Part of a small language model's weights.
Training: a variant of Muon for these matrices, 9498 steps.
MLP neurons of a small language model. Each row is named by its layer, matrix (gate and up: input weights) and neuron, and shows model dimensions 16-111. Each number is 128 + 24 x the weight over its row's rms, rounded and kept within 0 to 255. A neuron's up and down rows have the sign that makes its largest values positive.
A block is one neuron, or neurons of one layer that tend to fire together. After each block is what it responds to, as a language model described it from the Wikipedia text at the highest values.

L5.gate47 [124 145 144 138 116 145 143 149 148 128  99 158 127 117 135 130 143 109 104 138 145 120 113 121 153  92 109 110 112 143 129 102 124  92 163 139 135 136 107 189 134 132 129  70 133 100 169 119 116 100 120 163 128 118 157 127 122 146 142 147 108 123 156 133 172 112 115 152 103 182 132 102 122 104  74  98 109 130 141 100 170 123  64 128  90 114 115 171 132 115  91 134 141 102 179 161]
L5.up47 [133 132 117 148 116 124 143 137 153 119 117 120 128 168 109  69 156 104 132  89 143 121 155 130 100 115 142 111  97 166 191 202 169 118 131 119 148 121 164 131 138 130 109 139 131 128 147 115  97 131 130 118  60 129 135  94  99 127 167 149 104 140 155 144 136 127 144 105 153  93 150 143 115 128 135 121 135 163 102  96  80 116 127 139  96 128 133 147 108 108 137 125 141 181 128 101]
Final word-piece that completes a word split across tokens, mostly verb endings like fail-ed, dissolv-ed, defeat-ing, renov-ated; also noun endings like convers-ion, chan-ge.

L4.gate59 [142 161 133 140 138 120 132 122 147 100 123 100 125  94 144 123 120 150  96 135 103 114 124 132 121 170 168 132 113 167 108 124 104 113 161 127 122 112 121 128 121 168 111 131 172 127 148 135 113 157 132 152  91 168 134 133 111 101 154 166 148 128 169 116 150 129 116 175 141 147 112 110 178 135 123 149 178 125  96 159 128  95 113  93  83  90 141 115 139 140 124 141 146 187 150 119]
L4.up59 [175  97 121 158 141 133 169 140 145 153 110 176 101 122 130 136 124 133 131 118 152 147 129 122 121 146 136 176 114 176 101 117 146 127 166 109 138 140 124 119 128 115 131 125 153 150 153 101 163 138 109 141 106 148 118 125  60 123 107 113 135 176 110 145 136 112 139 148  78 104 108 145 173 115  87 111  64 143 112 106  96 124  88 124 130 113 140 118 138 142 163 177  99 134 138 112]
L4.gate131 [131 141  97 105 131 166 181 128 156 158 132 129  96 124 137 130 164 163 153 125 138 184 126 168 115 167 103 106 108 148 123 112  94 115 126 100 168 131 133 113 160 172 121 154 123 138 117 156  97 151 132 110 124 127  99 103 121 143 131 160 123 123 118 148 157 124 132 115 146 155  90 156 154 162 126  91 116 121 164 186 140 133 102 100 142 169 113 129 140 136 111 102 117 129 159 118]
L4.up131 [149 115 125  92 128 143 111 118 123 147 134  96 133 139 154 125 107 112 146 104  92 155 132 136 135 104  89 117 112 137 145 136  88 123 181 156 138  94 167 117 118 138 146 105 133 119 142 183 171 117  98 141 147  99 108 106 143  96 142 124 108 106 125 140 143  99  90 130 158 141 179 176 146 111 158 139 108 128 156 116 191 139 130 163 132 166 177 137 139 155  98 100  98 119 173 135]
L4.gate290 [137 166 137 117 145 131 173 143 118 124  60 141 150 141 156  88 115 118 100 108 157 141 135 166 174 148 138 146  80 137 150 127 115 117 142 123 162 135 118 130 167  89 100  72 133 126 151 154 153 145 122 134 136 134 136 136  99  90  66 144 121 115 123 132 129 151 102 132 145 109 124 141 142 143 124  93 127 115 116 142 112 110 120 125 114 105 118 123 116 125 100 125 123 137 168 120]
L4.up290 [175 149 131 146  99 116 129 128 114 131  80 119 144 145 138  99 107 120 100 102 132 156 125 148  88  90 137 110 104 146 126 141 139  83 158 129 151 153 148 103 135 127 131  78 132 146  78 135 119 138  96 136 137 107 140 124 113  91 127 122 145 138 163 169  69  96 134 156 157 113  95  88  62 178 160 125 181 136  81 197 113 140 111 119  79 119 150 110 125  97  94 128 135 148 154 115]
L4.gate343 [147 150 165 164 162 137 117  87 119 176 131 136 110  93 109 148 129 140 113 121 134 114 114 101 120 170 169 135 116 149 136 123  96 113 141 135 150 132 150 112 145 131 165  98 148 138  85  88 151  68  71 106 133 154 128 149 136 116 114 170 169 143 103 141 185 136 102 134 110  85 168 115 146 140 136 103 119 143 154 148 130  78 105 148 145 114 136 123 135 124 124 157 154 146 120 119]
L4.up343 [ 97 109 149  89 128 152 111 111 134 122 136  98 159 136 151 141 118  74 124 109 174 117 118 122 142  78 121 124 126 104 125 114 155 184 111 109 147 141 140 149 131 103 151  81  88 133 145  91 161 150 114 116 109 163  98 132 130 129 107 128 136  96 143 182 133 122 143 114 135  84  76 114 130 145 123 131 146 160  72 111 109 115 139 104 131 134 119 147 119 132 160 120  67 139 132 118]
L4.gate375 [118  85 120 152  94 134 144 133 138 172 110 111 136 145 154 121 109 140 105 119 112  87 132 161 136 168 103 155  93 117 127  95 144  92 133  89 145 111 130 118 122 130 125 125 106 122  99 143 144 205 115 148 125 167 113  85  89 125 121 158 121 171 116 135 155 135 124 154 159 141 157 131 124 218 132 104 108 125 136 154 121 133 121 118  95 109 141 102 178  97 161 103 126 108 147 155]
L4.up375 [ 97 101 140 124 150 134 135 153 150 152 106 122 125 150 126 123 143 117 140 142 112 110 153 125 158 152 142 149 107 137 146 185 160 126 125 123 166 195 109 131 182  77  94  85  92  97 151 120 134 135  97 148  65 148 162  89  86 135 150 162 115  69 124 126 111 107 125 160 126 105 169 130 132 136 138 117 102 106 129 114 183 119 134 103 133 128 152 100 127 133 148 164 154 132 135 137]
L4.gate442 [113 164 178 133 154 103 166 159  89 143 137 110  84 108 174 116 150  94  95 105 140 121 130 123 124 107 167 153 127 130 144 100  99 133  93 128 113 123 128 107 147 158 162 122 123  94 135 167 140 167 135 137 144 186 148 148 157 124 108 147 173 136 132 162 148 133  97 127 173 106 121 142 104 139 116 120 142 153 146 117 115 132 116 107 140 114 137 124 107 129 156  98 147  98  81 161]
L4.up442 [ 94 126 159 108 147 117 163 140 149 102 113 157 116 130 115 142 141 125 107 146 129  89 116 148 114 136 159 133 146 150 147 105 126 127 126 131 190 122 107 153 171 129  77 100  97 149 113 118 117 155 141 155  78 183 171 155 135 133 116 176  90 121 126 115 107 136 135 118 115 122 155 108 171  84 102 110 146  84 150  89 103 119 138 115 144 144 163 124  84 165 145 187 103 118 127 117]
L4.gate468 [ 93 131 143 155 176 143 137 129 111 120 129 139  94 103  93 154 100  61 127 140 110 125 134 153 108 108 137 132 139 143 144  91 111 122 116 165 154 132 128 130 128  88 110 118 143 134  70 101 131 162  77 135 155 171 155 171 115  96  93 129 129 132 175 105  84  93 113 127 109 127  90  82 130 122 136 121 134 141 160  99  96  78 109 121 147 109 140 144 139 148 156  95 117 142 168 115]
L4.up468 [ 92 133 137  98 162 147 121 163 166 140 124 177 129 135 119 113  99 150  89 177 105 134 144 108 137 126 124 122  88 149  84 102 135 161 129 170 121 125  98 135 167 107 127 174 117 139 150  95 120 119 139  92  91 142 152 103  96  78 154 132 161 132 125 131 118 136  98  59 116 111  71  94 109 124 106 143 122 106 136 103 108 129 129 146 129  94 163 150 124 173 127 144 155 118 148 159]
L4.gate489 [ 88 106 120  90 184 119 148 163 117 136 124 148 117  92 148 162  88 165 119 131 135 132  95 108 137 112 132 127 118 174 145 113 138 132 120 144 152 140 121 140 155 134 138  96 133 104 119 140 134 142 128 161 107 176 138  76 138 115 167 149 112 116 145 116 114 114  68 154 112 153  66 128 140 150 112 116 122 165 111 123 147 118 121 101 104 121 154 115  97 168 162  97 130 124 162 117]
L4.up489 [ 68 111 113 108 147 140 112 140  82 147 118  90 137 139 123 159 142 129 142 126  94 142  82 143 104 133 133 149 151 129 159 115 133 161 171  66 155 151 129 134 154 129 115 168 132 122 151 122 121 135 130 166 137 175 109 156 123 111 129 141  88 131 124  96 117 110 101 126 135 155  95 134 101 196 147 130 109 134 149 148 124 124 170 162 126 149 147 152 121 139 154 123 109 156 122  97]
Verb-ending pieces, mostly "-ed", that finish a split verb stem in passive or reporting clauses, as in hail-ed, declar-ed, consid-ered, st-ating.